Weights of a small transformer language model.
Architecture: no biases in attention or MLP, normalized queries and keys.
MLP neurons of a small language model. Each row is named by its layer, matrix (gate and up: input weights; down: output weights) and neuron, and shows model dimensions 608-703. Each number is 128 + 24 x the weight over its row's rms, rounded and kept within 0 to 255. Numbers have three digits each. A neuron's up and down rows have the sign that makes its largest values positive.
After each neuron's rows, "fires in" lists the words (lower case) most often at its 100 highest values on Wikipedia text that the model never trained on.

L5.gate101:154138153142091143127114120121148123124145115109127110155134163132095142159118147093128146095094163106129133089071125124116142123121107136103171093126109098149139118134128140109176105142148121083128133141165124079095122138127116140186143082124126181111175121097145158122168042119135146140
L5.up101:102136110099123154085121154147148118103119124138174126121136131167103126152138123107099133107136180146143107117099114086111113122127141139123123133144090093146128152155153115129154110114131117156125113153176114056119114097116106141163136130099171181115139112134098135135127078112126114119
L5.down101:067139132084100128099105134121160135105142115155109137133167012159106135141148019068117113143133147189142121125143118123120128121113127090135144079168128110173107081129139133126113095119155149136149108176132114091139132101120095150126172125129159157147107122115121121111117105102108133131
fires in: "as", "father", "with", "mother", "brother", "now"

L2.gate1309:157122088129131151132131137140118101084109143115137142086143147119144180106136120142111178100122108118101140126158129154136131117163099153121106134143116151129125135107117100127128190114137159103087107071125155115093149112127099115160128086144131101195163156133100134122109127110120098154
L2.up1309:145120119103119127144138144129099126106147133122150130134131127127110090128100138128139131129134104092137172156123102143164148115181105145101152116094138139162094127142116101139110160110189158106123097089133097119212128098100099184130127142129113142121115121148072117145149148138133132079
L2.down1309:165092080087113094172147126134120154098108138121149117130138087151077144152142137143132167089133109136155164103089178128130129121149139105125092133134160152152113131129122123101154119127123204174135155134120129160137139101111157175127144109115157143103127148177116122105151148182141171157
fires in: "from", "by", "through"

L2.gate318:153149141155163110162117115107080177138174126140195166133142137110121115108093135097162138120112144102099106098143160137102116112129147146122087089130105114129147111098125147078123168121141147115170108146111082104147122118105124112120127135153146116121154138140134202087108086096146132155
L2.up318:112109139146146134135173171153110107126094150103121140118090127136087109119112120131119109122153140136120147156134115160145138146135109140139125117134160108098187124137148141089092113129182128143134135157101128177118075146088128114082130118116141127121134156086161115138120077102155160139
L2.down318:158114148119092156134121124122143155122123116141131128121154000136120120125150070146133095153117163147116124118087145164147130103119088134145090120087140108111138111130161107124126116107129107119108161159128089140129146109115140100115127132098117096126149119137146160140095100130112130148
fires in: "a", "his", "the"

L2.gate1541:130143120089149085102176130114122142134105112100136088120108139134142144120139144114110137124103151146106130129115143102108088137116181096127090118121142067125127132159074093112135111093091122150148146116129137147153076146128138134134125089074138132108164127112171161138090108156135163147
L2.up1541:138089111121161194126166122159128126121094116128133153119126125109105141098127126126091107153092117125105122159080138126130125121125113118167157104131146165095110124063127139151162157139101137101136133132148120113101117136144133148126134139082107130146150137118080127116141134131132143090
L2.down1541:136109157125148117115116112109146165109113194152092124136166000127076142124148032161088096112139124143151125140167156151133125090128118123124159124093139151121134157127102146140115140136151140126123088101094124118119155088121156131140131122162139147137111128099145119102142115155135135173
fires in: "his", "her", "s", "randle", "although"

L5.gate205:133124089167114133174154169135073138141138100116138151108127133112137164074185138122125134137112152129132171124143151108130147116134114140091103097136131121105122119124117141128138141134123125144115131151126115097091080147132088138122095119169146137079123140188097167125139152103137119075
L5.up205:120128132143163143133130148146115142145134082128120108136119094103106161096135133097138153150127154134175151154137159151139114122154089154108106109108136134086132148127139116114091085092100116114151162136109137096111079125129162100157136158156133122114132123162121112084155120129111126087
L5.down205:089109166135099137130062101144148124102133107127097103121133023141104160139103000163083110103146122114174127151133119179133127122125122129143132114115121136110160112126109125120125123123113137139130144108118135119142152149149162128145139138128144112166138141091180083110082108147134120098
fires in: "them", "some", "a", "several", "it", "many"

L5.gate1945:133086108136131140116121133086114159105153120147148134095138136156113125116101113149156137117132115071120152119122130123132117090129130164145135124106135120141153098155177130133156147155102118098137140139135135144141124159131113115144095096140134110117148122146143082149130142154075121120
L5.up1945:101145147121125132147121123151121166143133120156098139110091117104109123100079107155111108117154131114112124113155113127123143117122095122098155144101119114095096087158174109099151175122090124121110125125141108141072127088129083139191117133100093147085121121141108066116190137122099113131
L5.down1945:114128176095140148095108102112148150148133111136088113119160129133087127166095216137131113126130132138119165132105113148127124150108131094131182151122133130090119090104120123135122105142144094151134192144147119107110174124179096097177158129135096125103127146116104131112139148127126076128
fires in: "and"

L2.gate1055:114153152131128101100115129134146062104082157146155100146102141108156111086101121104126116163147109112147154123092125116099109105126125118171161145156114120118134133142130138147102168111173116132109143135152107161082133088152159160167145095173103145158131141119172111088106122132113153152
L2.up1055:144136110113154171126158130118157130120112102110145088115170139123101118093129128132128109158131110136169105112151139131144096175128148125124102126147163127105123089209115128106086102115109067111152103111121104134117115183061155110143116147100110159093147115120110102097167118074149153128
L2.down1055:138110151107139143064117136129129109081105148132148129144123010153105133113095048102128124142152137155125133134123114158128132137146118147148149125157121119109119120156188110104083094107154114115147159161101130150116101127094119110088122096137102110166132133175157105104121147161120104111
fires in: "several", "various", "many", "multiple", "numerous"

L2.gate1877:108128092091137099094138117133071124150139128109137127112130133118133125130143114127128157138108157090147143157159138091129158151135083112142060085123141156100148131119100135163099133115102178140136156162122163093113135112124129160111120126104115123125173149167133119174162135122134124142
L2.up1877:079130112172113167145127098126160118141111126106142139141131125120141120083103100132176125121103121118092126127188117151129112141123143171115151128142162157096154105126102140124128112142138128133111114087138130128131100178142130176177141107125157125080166163129139118151138152117118127104
L2.down1877:152118117110121123141150131138125110113111138116140124119091000136155094097161062120117111129109106146103125166116148145144143112091137121142144065094169124147083137131153162154111125143169164144102153112176149160096153122149104165132124126146083150130145118108135124100085150129116130106
fires in: "from", "his", "s", "eventually"

L2.gate750:118079145186111137122102151108103160160199122097124109138139164112097163146117146130110158123153103113129133129125146111130144156170120124114115121147126125094174133119144131142144125107185169090087124069174122080110143129176140119125113106187112175090118145140106110145090136129107141139
L2.up750:131136117158090138162099153127134135108147151123131083129093118131146120122111105167136142117071086111132115149155110080164108179122163115125132109139095128111124177116164099163132094139151133097167138118094144109130080148146169155129085092102151134123140142152151102116087150149125144118
L2.down750:114166074156167141142144156097140114080108122126129133135102040141130109154121040140147110125119110119120081124119120112117084152098127120156082128118125132135089131146139147110144123150122154128131146137119124099096116124100152131133126128117180116123119146127116111092074124128179160067
fires in: "from", "people", "born", "person"

L2.gate1294:168136106143108158142120134094133137119133134127133119147105143151120118082156130128150116097122093085133171149116095131152099174147117118103118103101089112128141106121117098121123129093119135085135109101151170096098142112099120159119120114152109061115149136126145142136129177166085128110
L2.up1294:149108112139123143160140134131093096113152136159148182116116136125120105107165134144132107106075115136150132128165124117166145139130124131118150094122126103163097141125113115127074150138105093101128100083173156137117152138114078141134149128129160154090128097109118088105085133122110148124
L2.down1294:124102136157111133096150137166094150149103141148092113116126111115096113145147106173109166093160094133122127167131144158177137136141154125112187103081144098134086114133167075109130144132120167128118122146106165144106110143131112124138131093128147158120103159103078127097056152133187139125
fires in: "by", "to", "county", "nizami", "on"

L5.gate1531:075120119166102121141096130110126142121154165168105138112104136091111082107142129140142129137099123115137132152099129113125188130125109092117132122119155124157115118143130104133119113114145146150103146118145138143103100161114151122148112118052135110085103135116160142115139140123125114124
L5.up1531:172094084100189154134113124148136157087159136133128119110117120108147126102119133129136106164128103159126104120161104136153136118140170124145149108130142147145141114115148124113139137093085128141161107159120118111089126128137105146145082069088120090141154138103123141089101109140137120085
L5.down1531:142126109155174147125072139170079165112192115170155138127148058162138134106142101087141121113125099149157118141113140142117139115191141133096105090115101160143129157120138138164165129108136140158151141134135159121128118134134141109164108126074158092141102120130129167106117108113095113136
fires in: "de", "from", "dehydrogenase"

L2.gate12:163101064119153157136126137120113172119115130138103125119101133158100130140124147105091172129132124104099106113162181148131115136123149159111124093129148120104189095167078104141074173124100110118136160110097108125145138142140174100167157103151126150113148134097171129100106162093137138151
L2.up12:105102146155121158146135112116144141113158120127147117167119137088127103155159140122148104108161115129116150089172168082128178111139153142148132120127093101143138116132124144150102152089128107118097094147160163097095070139097128139155148137119113131131163140135120140106136104132135123096
L2.down12:137138102102149147150107125100130137118146139114139120070157048120155120139109031150127123102157157124167106159123126091121133099112154147132145127138126137096117094157097100100071136138100084114091137097113138117084114147116135097161166141131163138116128090136114101120148129091144136119
fires in: "song", "single", "songs", "track", "tracks"

L5.gate1960:101168121100113123091135087146140096159150162132127118120119149115114146132087146127097091136120141128134152143083171120132135148142093107165154141117174093155126075148115140132114117128106144185125139106123076095128117174098113135131109132120164139129115133123142151105127103083079160124
L5.up1960:105154136113118136130155095131109115114137152149098167145158140160112154093133121167141145113095084100102124144121153127180102128069116113122101136104147101150140145119135153122119136156087158129104171113125147130097105129115121106130147131103116112138147093166156164126174144140100114143
L5.down1960:118170132134096140115116078132126109134140107109116073148109099107109108094115109138163126084137119129103179170122146100155131111099125092155126134098124146155140112102141143146121064108122119128124142129166138130100129161102126146131125146155196119144103089154182134114134145100139122143
fires in: "record", "total", "average"

L2.gate2041:139115163089120153110128137105101114146121111118177072123098153085104111080149128124155173168093134112126121105127172113124122089123125090132110075083121127124093127114089153129135118165075071097162148135157147151155102157128157119109113157147126147132139148176100141143147169100164147119
L2.up2041:161124113092122088127111112139070126087117147134137122127106128069110100115136148085142136123083117146109141097171160114135134117186153090114120094046091109129139101085149107133148148119128129143170132155146140111112136142121098183099099144117114108136101137113132135105105168137165120081
L2.down2041:140150114084131121093164122148120109119095115112108108137141073097135141076132049154153116122108135151154126145126137140122099090137125088104110071048112112117086115149115161117100122111121091134145135145093159088122144105099127140103091156127068125124128152157081133077165177166122155060
fires in: "all", "most", "allsvenskan", "allmusic"

L5.gate1580:112116138112114122117120174124135154120138151140133151115149152111117128074120153118084134160086125123095109130122168121176177127128145113104091125139149109155129110139122135150080163140109144169134146144155103111165133163156104146140063111126106153162127117153108138068101162131170078121
L5.up1580:091123153143127130133103151142100126123142128121086138148152133127129106120119130119131080110119133139101219142171177129144146171086093156175199134117118145110145109086108154125101127132139119103128106155131131102122117134119162099153156130142146154088104147122153155111121125112102097087
L5.down1580:101134179126135123154144118137128141117117132134108148087147029140157152102123055126158096126129127114121096126137159122155089109121122178138117088139131120135143154131107113093090120129117135145113155176140171127112139121091147146148097160173135165110099121125142146121128127051120105087
fires in: "song", "single", "track", "songs", "species"

L2.gate2206:122121125138138134124144136150131128137125085116154119109106138144109109109138124123131137160102157122119163105142152150145084107157127155084132105159152153127131152123092072146182177135150130142157161187114094139147120168139158123097121130119109136120084104096136143105126125132123124137
L2.up2206:160098159138114154134156116125124145114075148171140148141076121113110099093101145100127116135122121075121117166163127148106079153110128144142118148108152133133103141063133105087104124172098152122118138136101110135138117118144157126127150130130120074144159101170154157102116154164089100093
L2.down2206:161130119095130099109155149150157107108095109148164139154098104157101149142109097124143150149128094116106133168124130146139127099182143087117135146112118174145134139106096114134137144133120141143094108184142112129116139131148149084126159110125105134163088110147139117124104152136097112131
fires in: "used", "of", "introduced"

L2.gate2060:104082116137138098149157105114125136124146153112141144164111151114146104173107098129115100146113146139155111145097138102126148181125092185133126156108148151161157099147142114106125124134160146116145096124137112073109157144138095113125148100176196122146121137129137136134109108116151115140
L2.up2060:113125117132151131149143154170118080111143154095149136109081129141103126106184145164142121149139147135127137154144098126137119100108142148092116136113151107130095149192098145127094103162136077118153105122139141094128132091147140132136122100097126147159146090102131131083146080157128114131
L2.down2060:133124128126119160085128134163131083096119112154144150127188131142123141113141166133127155158135121132139108144188119094106111102096110126111139135153154135122138106147077139152160137141157116175182115105119137119108129126090104136168111153108173126116100143133112134072142088175129112135
fires in: "while", "before", "as", "with", "atlas"

L5.gate707:099105161105121137126110120160114100108101148142144131069128153100109130155161122109106172156119176116157150113135159116158139105130112118162136056121160144154127131135111152099125080113113097115043143099164119106133092196088116136113101140145109087146164148127125163107132128143104113111
L5.up707:132142125115137122195147136123115179093126138141130168118127130122155116133146140123140098147130078135162111074139138116132143101140112137116142119121138113159087114158129152147118124146117102121140117129122130170110147103096138103143129129112139124095143152168164131125083127110140118088
L5.down707:132151088109133124155140102095145138136152113115089158141110093123113144101105165112142067107128111132173101138130122119142113117102142121103113101102139120128112080131145147123150132124117145156180160127097161158114095139131101134115138129127152129126141142141100125100120098156086129130
fires in: "first", "last", "top", "best", "most", "all"

L2.gate2008:067128104177154131143102122157154118145166121123167108128136155124177107116119134121181148120091120083102107139164101119132114173167095114142131042121110141139133130112125146155146169133121170122111150158126123146127115162127147141094123136073115086112136105082171151098146160128153096105
L2.up2008:144130110141103146152148160123136084142134096119122113151124115125151129120125130104146103185117125112140083131128100152099094108131102130089129089121128111146121150154109140151171151133082144130164134155132140100109137124106112095109082112116151113157134142139109183103106129115124093123
L2.down2008:068147065100124109115107155137113077179155130114162112160147102179103145095169105189096127170114146165169068130133120099141123097088137110155115092159142091109119159135123098144134133171096127149145086108154154116159187184142119122159094111115130135107130106156162157122149152129115126162
fires in: "be", "orphan", "either"

L2.gate1157:161127159128098150144098172116133084129110115158093074143106148125137134127096107133124129094153070149168129135158128108131142120120118072133076127056141135120160134106127081147139129164138167087140105122148150115143162124130146132110118164093138087135098123138136126198091135151095132146
L2.up1157:185103087113145081138134151122114170069145147103122135101149131138133110081123123177125128081133114163118143164134142130099129176137188144129148151111088126127131064122140109103138095122096081145128157098175134106106134107105090141133120130135094145114114168174082113126119149107163115092
L2.down1157:170123115122146111131136114066143183122136160142094083066176210113132088091137198117130080112130165176162136165109107138137119138137138097164128100126117125114159126066089121131130108141159130112109144133132150128118136115129103128118112108157102123108139117079110128107126126159130139145
fires in: "to", "from", "by", "with", "would"

L5.gate1502:132142121172137111141139125100134121115095147113120102159086140105147110180160159117143141095197105141158133080104161110132154079126103122135145154103154146107141149109133147082136126181096143133082103109084106114110094119123105133096098071093125091126124128152092095126093118156090134130
L5.up1502:123156107125096116150133122157161086085143149074130139161122110124157123154126117159123142153148139102099104080152164154087132094124146117150164150145125161180114150157138107154163138121113122131124129131146123131117111135066107117159123160136145117161069101125126084133112106111117136117
L5.down1502:143143084105124132127144128108138151127120126103126112136132065156139124170148101161131148097094121100149119099124127144114111114140133104137108173135112168102107110121118135151159197124153108160101147131114091164149144137104112099127162144106122108120117113142121100146130090112150090091
fires in: "war", "warped", "test", "testimony"

L5.gate1660:129086123133145138117153091121099139147132088152124129139067129116140132157124145139157146137138141124106097165132084142116153139112111129158112134160131153112133120156121133085089122115100133112128097106114136131168137107156149169176090097124174145129128130145124124155150110123100153162
L5.up1660:149104117124122112099130135112129134146137147151110136132142114131129138143122110134133133130162117117155137150165074119116111111136102107146149110175133150136130125143162128054102158094135132180145119097117164128115123094156094142162130139113154087112136100159153151127160153159121119097
L5.down1660:154076087124135153122098094124164152185078129127141113094067058156189152154104083114162121146152119098147119119116103095122158120132118112115087108121119129149118102124154178114119142106144107126164157100098129138120121128133125186161110108090137092156117136148134128129169176173112143109
fires in: "with", "show", "shows", "series"

L2.gate676:156105149147145112095126134107111173124136142134108102109101145116136076125149146162094161094089144100077150093139126128150104149137125133113129107154119093130146103101126082151121126132137090121113163151134107107121145151121145098114123096121178131126141110150121161102143146094119137142
L2.up676:119126137170130110088142136112105143149164148159114102131089111150098124080111135157103126132159077141188153133134109162145122147115133130146145147124140145180133141113128122098088119108127123158146126133099150130104147159114141109114084101094181173139152175122138145103155121120109136117
L2.down676:127110086142152098129121130160168106145135137097131120117119035155145137134109130141142133158091112135143155126201139114080178108147152156162122128102168106167063138158130147127126145119135107146125148107075126113102139133126101115169128149139143167123127138131119146133141152159168091131
fires in: "during", "for", "from", "of"

L5.gate2218:092132114140149104125131132125173168087133158147125126128127155143140173126140168136157132127107122070153144128122158147096141082135132139163154074128108123189125122115100139098133116137136183153082165138181120141162121125163066165123167112137117117145149107159146097144137131130105101118
L5.up2218:145130100121115131093170118096149143135126172125160127146099133126141171141126156154140173147134110116138126125157128121114156097113153135145090142129095108177087165136123146082117109111124108128118172150164143104116125165174093155127155124109136124077170146184149114111171097166151126105
L5.down2218:111116121116110105113070154119141113114126148132137147179083112129116159125132111139112116127134117164168147117098149109107160104109114106114109090120146120125115158163166180097118080083130095152166108132132111187095146145126127140138149173130166134111103104161142081092155122137171156119
fires in: "more", "due", "november", "total"

L5.gate1827:085126116138113152082159116140129110153118167162090151117145159155131129187142165120094149144122160122141143100125189081122158103165146110114102111112151159145186130078114106138102130176104111126144114096155101144143102130149151124137130082157125147133140151109190142133108139151126130094
L5.up1827:162110099135122169127164107139106137110146135135091138194087123137155100091113139120112149134115124123136141099136163099122128068123120139102110110105151121127168131118122103171143127124135097122086135157109125158147113137120169142110126114161160130132143147081156149136120113127126098090
L5.down1827:135163132115118157123182096203103124100082144114081170144164100129125149114084141111133116120161145154104157137156157141137181151121125152120111104177153134133103119114124083117173144138123090147111176110143136143150169129157152137116092135136150112143120128121100136151121143178126110100
fires in: "made", "make", "makes"

L2.gate280:101112103121154142149057110115153110183180088163111147139118161088128106153132132109142141155108129109087106124111163124160100104172130143141124152149164151141119128101105124071144150125122136100159124143162138142132149169117156122119158146136103162127127098106130142075145131171149137150
L2.up280:099122096153118149118113122113131115105138179153101162154106125119141119123124125154150137117133118115113077117096116108112079137157112110134133185127151113084142099070127127121142121120121100117166125102118080147141126134090108116083121126142099142139124162125147173117138157129112126165
L2.down280:181162137092140127159131117107127147139141130091108115104101109137105086089131137146147123085080116116170143167146142147129142089118135087146153189106103130119125117072127101103124141144111118155119127107130102134116128142114137138141121113141138156138108134154129187144126119132096163151
fires in: "of", "time", "in", "order", "matsushita"

L2.gate1853:194091100110148102105083116107133119097168171154117081161099135110155162109104131165122158129126167071113168117120157134119130129174138145152127097099099142138084142140129156142100142142168151152107132123182126126125134125128149124100110161113097121128136109104108140090133155105097112118
L2.up1853:147161124155118136161141120114129103096118180115117138171166123119095136088124104146189167122113137158105097099110095144135066071148091144125137106122125118158128130139115108117108084131136091101146101113108121099082148122114131120135117116124137124108125134133105182101101156147122128117
L2.down1853:168160120109098125144121130105140129139106129146103110106134069104130128117139174153169145115100132175152133145117113114147130131150106120095160124139112103136126113113149132144153089150114092104140117150163143172112127092113076101143126135139141128113110095132129105109184152135110135118
fires in: "more", "there", "total", "greater"

L2.gate1833:121111126113156116063127162106121084122141130184142117126136139120175152095145160090092119162114156132109142120120116139111116114142088156104095100145120102147105124138115103109113172118113154120127146117153184170149145129085182125073148130117110155124128097113100137103156110118122136112
L2.up1833:129117122088131113123076138129130102098126148165131165107113135124116094111120098123150171117134082106142146151118150121099133161122144096128110156085092150148119115153081110116119121085093099106087113119177148114137142107130152076138114138113100145101109160100133129111148103120128140131
L2.down1833:141123135112144087129131120070140110092139133109103134122109040160153104143108108144111122119155156109107139128134106143100181133141108136135185153112144124157125123151148109125097113129161141138118107163168167127116152152111100149083114132103117130151162155151137129125160133123160118133
fires in: "between", "before", "until", "about", "other", "both"

L5.gate1206:127115136135119135168119093142118152119119115104168118143092135138103121065114128104127124119159082132112173122175114119113144150172144117134142176135137127100085101122118160125117114140131110104169147121135145148097110141159118107081150148147127106125143099117154109127120135117136081126
L5.up1206:096134112112152127106081088144158136132106141139132139135117137150110093129139127139137141115129132137126121105146107116098136087093118147171165114125133097129114109143082142132151110126087110146070121110135153140100114142111116103103169100154131124108116129146113141127171110160143122131
L5.down1206:172134148176135143167109099106067115116169133099122127109147134152123123114133174151134116156136094118088114135148106156127141157149102158154121105129139133110155153154156164140121139078135105136124151119164148111122100160171140120128117139148181141110126134162137128151139114126161114101
fires in: "research", "film", "track", "search", "ground", "rail"

L5.gate1138:151073095111138153154123125128164146134153128139164111089135142115131127120152162150162155172095129111133148124116154133128114126163156157153114148115108128145148073138113168127114127149145141145082125128094092099142123154115128128104124124134103128135169091123151136098163118146131129106
L5.up1138:117102124116130108122160146086146152152152154089147105139108132089140117126106126120124155123103112095121132142107140124126080127155134140107099109083143125150162137100114166075154131092157136168171106127120154135095116133130085102131086099183100170155103172084197133091135093129139149121
L5.down1138:101099109069149129104155145127136129138114130122160102096114130106141118154151143114164134126149128147152130161138135160132083154181132145118146153128175079172136095136118128085120133156134149144102087144080132124148109130105121117117120115153135152115168137136143152068168117145161161111
fires in: "not", "did", "do", "t", "failed", "to"

L5.gate2083:153118109111108145138140162118123114123138131108103137114165139115097131104109119152144134156116146133137126127112116163136132080117144112130109142131104139128144123194161125110110119111108117172161118138115155122147139119127118118142117155075155161154160162141142135174160149132088142117
L5.up2083:121153141129143159122134165100132105142118083128158122109118135110122128119099106168119117118099109128157145163133076143125114096133112113174159120127100124123153140107137171118166116174145148081104156123136120074105145129163119131110119162083142103117155128174112114104135117116111117129
L5.down2083:116104136137148137123150120147131091093152108101182135132052107092143153135067154125123137146111135107146144137159084121100065103101118117162169094136109116159123120076107134139127156172118094149138162100148159137136106130157131119135134146127087137126125137158140129087125116162153105140
fires in: "other", "parts", "part", "various", "most", "and"

L2.gate1986:117080127167149145145159108098134123136154148139123159123114136132100145159151123122108095124126106107112138139108112157134122123146093149142137133078120138140139100159122128093141174153110107105068179168165147127143083139124133168107149120153172135148143120123082164126141137138158128123
L2.up1986:113126156154111160125143091117141126155091123102146136133125132076129144116115100148130143098106127139141081145115100133168118149114138094153134146106082155141137182137119127157106128127145113106121114088170108150094122151172075110113133152118133143152110125134072151137154139141126117125
L2.down1986:124108119092106138105089095161164146157146154147141142156109030087145117152121157126092126134116106134137127131137135142125139128133109132157139149115096130098099139159098172140115130149131124150092143177157134103106140111161148089128138140142110158159130109105086147139130107159084095159
fires in: "and", "ground", "main", "present"

L5.gate253:137081149159129105117102099151111134101132151128152104151125136108124086098119131136150088126102082137119151119107137107103121082093094145157133096158161117100163102134118114158126147108164121179095095154138125120140153141134160072144098098124076176114141114124108151130122124138146133148
L5.up253:132123112161165098167121114100143048140132156127145146158120124149124089133083128106148156114157051113139110098089113117104120112121130118188124095182174186136138175080125132099108138107152151133123111166084167170095119140174167095120129103105129134158104146122115154123125161136132148123
L5.down253:163113116120121111137143085091169127147141153098164136099116105140103083129142112151107147106138136119108099110136119155093112152147166095162128096148140148188134138122134165134141176081138150120109121152134164135142163095139150145115135132137108084095117128163126127133180094139089131140
fires in: "from", "of", "same", "above", "followed"

L2.gate1889:100106137112129123129103145114114123133147121137159124098158152138112139153151137095119084096081118079126153167135101118135143170141137123118095125132136131174117161127127105160147135137126138152088149117130134176121151160099177155112133148105146105144170115130074114140073140105095132086
L2.up1889:107098107114121146141086108110162116163149098156142131129087133189103164113152140092133151078126123111108130093131112103113108160103126079109159142092159095159140129109140149091134134105054150129130096133126103124119167107116148123124129114113133134136152084129123130169126160136110130164
L2.down1889:118109129133140135132138124165122112109167067141129151146072189128131111126130127096129152148142091131167098151130118142109137118127162115126126116123096094153125150119094104096136140105100110125169146142111085138139134130125147112122140156115098147102121113097119137098105132127129147114
fires in: "under", "over", "from", "hermannskogel", "as"

L2.gate2025:118100139143116114143107105104120143122105121110165110123155150090156104098104115146131123102126133112132148102149128148141137138168157094124074093095069131085110141117140106166145105130097119139120150120136121131097104165052134193098150148101102122158149135090174133158111118070112113140
L2.up2025:095145106127085118141135144142138130120113115086093128108134121135117087157188105159146090126116151112124122113127133085119123090104107127140141134107129110110101132138124109140169157165112124159117136126133116118120130154112119099112123114131133132143145159102144128129134137096100158132
L2.down2025:165122131127125122126144102140104083086137138137133109118125060135137134152180097157140105140155147150146150139146128095134113120133111150080116100140132061113111132131107154149131163126115153109131096163132174108120154121127105170150083134068143126117130114128113139118140138099099149129
fires in: "both", "all", "those", "either", "each"

L2.gate23:150071103100136146141124129097107197111139141113158113150130152083129084142126125141087161150150140107126129139122126166108114099182151158130133126131120179112116096137113124098160139121119115149125125115141114113148129122105138121099122133123089146122180181152106124108153111162083119123
L2.up23:106151115103142153113145145127143160102068121104170100106154137110131132150146119141134135129143131150155118137143144102142154112120122103115116167156151159158107099127134133100107147082122132130146115094119115137099114149166167118134138093157104144125117134158120116090124115114107119086
L2.down23:158122143095133172144172153100124152101093104151168092115091073120142126133153154162138121200159105155142118151131149173117138091138130174090155129126128131119127102099157099128126132107101103153113094117110125119113127132158145123093145108129106164105138127157100116088104122137138078140
fires in: "no", "without", "more", "not", "t"

L2.gate1411:154091125128095097137110154144157142182140113154143140126160128116126127129093100125104118132114150100133111131072138102141111109140149146142149149134128090108094096135092172112121129109141130123133143138147163132104114151109059153107143104121124109136132093117114143105168139089144107163
L2.up1411:136122124139144093136121111142085110129162162105107139091124126109135117155117114127109163142169130121160103117134149131127121169147117118114139119110158099140117088126114153128183141153141127140165147141138084150160139112150143146123088098141143156166103145162190117118147148117114133171
L2.down1411:079185134112116093134094123132109148100134140151125189097147156143104151142100162101150104149165135139115118068141123144163128179066134135104150135125128105113116138160122135146176173116142096164158142109105174085153150162178161138121087154134138191152103124142112115127137118113138152112
fires in: "to", "jaden", "by", "manibhadra"

L2.gate83:157093139153125162114177129094147118158138117135134111149117143134125148116155119115081114110173081135105158112121085123133126123117077151104089115087110184120172120099111184153148141112096176147114078095154149128117106170184098144151137122181130126110073141148115117161156165130120090116
L2.up83:108143162165113104142100137124137099135102125148122066121119125117138120129095104127182137096126114100136162105129118120155154157105161146125150082135117172148157098141153135152152099101116070144106127125103115123144119166105136112169112173100102079100101129152116124151123116116115168115
L2.down83:145117175165054133138151137162156122128093122112134084093134162119140107130151103119173114114133106139160146109092062135134157144172138095150127149112100126164117100127152087101215163152158116148129144157106117127122159125103129138155083126149112084117152167159116132099091131156136151134
fires in: "from", "but", "too"

L5.gate1724:116182164121138103110154187087138129120128159123155083085097139123140140110152153138122156141116150120111119128056131125138105125138142123124104126152097129111118118129127116133124104093087094073125169124151150130084160130109100129139102110145114137099130122137118104119112153146145182116
L5.up1724:127112139064161115115162141093125156108081148142139103131095123145120127089141116143173140072130156125105117175096117163102115133074128118112138108189110089123129086138172106137135133145124103117146093172131116112099133150132180082140128097099141113120146121148133102171174149152100155108
L5.down1724:146160149100141094191144157104133116114141133127129135069132012130125118139127138146107113092123125137167171116114137168105122117139122147128104116081143115155130146144139149102133102153110100128122111131104097142086129125092176105095162157161153184097196148128123161102116144110134164110
fires in: "other", "of", "all", "several", "the", "various"

L2.gate832:115128117105167141139095110127132137159141155132132106111145143161111109148123143144129156105086141131104160111127113126122076126109126146110108127121149105133112123107128158097148142158132149074155134124107139116137100141117138116169106102101105122103132138159149120167148126119128120138
L2.up832:141128106120142106157168142107071137121175137085086109144133118153134131097157150171132151138134124127113147114095137084112153174142147133110173131092091143174115158114154172151104147112109155078160127109131127169115160097135113148112128125149099148127131110136114177122171174129165118151
L2.down832:138122109138140144127143107130111152111140150165129164134108133154088119129098092123116103151108126175131091113148111125119133132128123108089122189108084108141136143114114102129130078103142164136096102134131108153145084080087137136138148161091064113081151170120108116101115124148144128108
fires in: "of", "by", "from", "as", "in"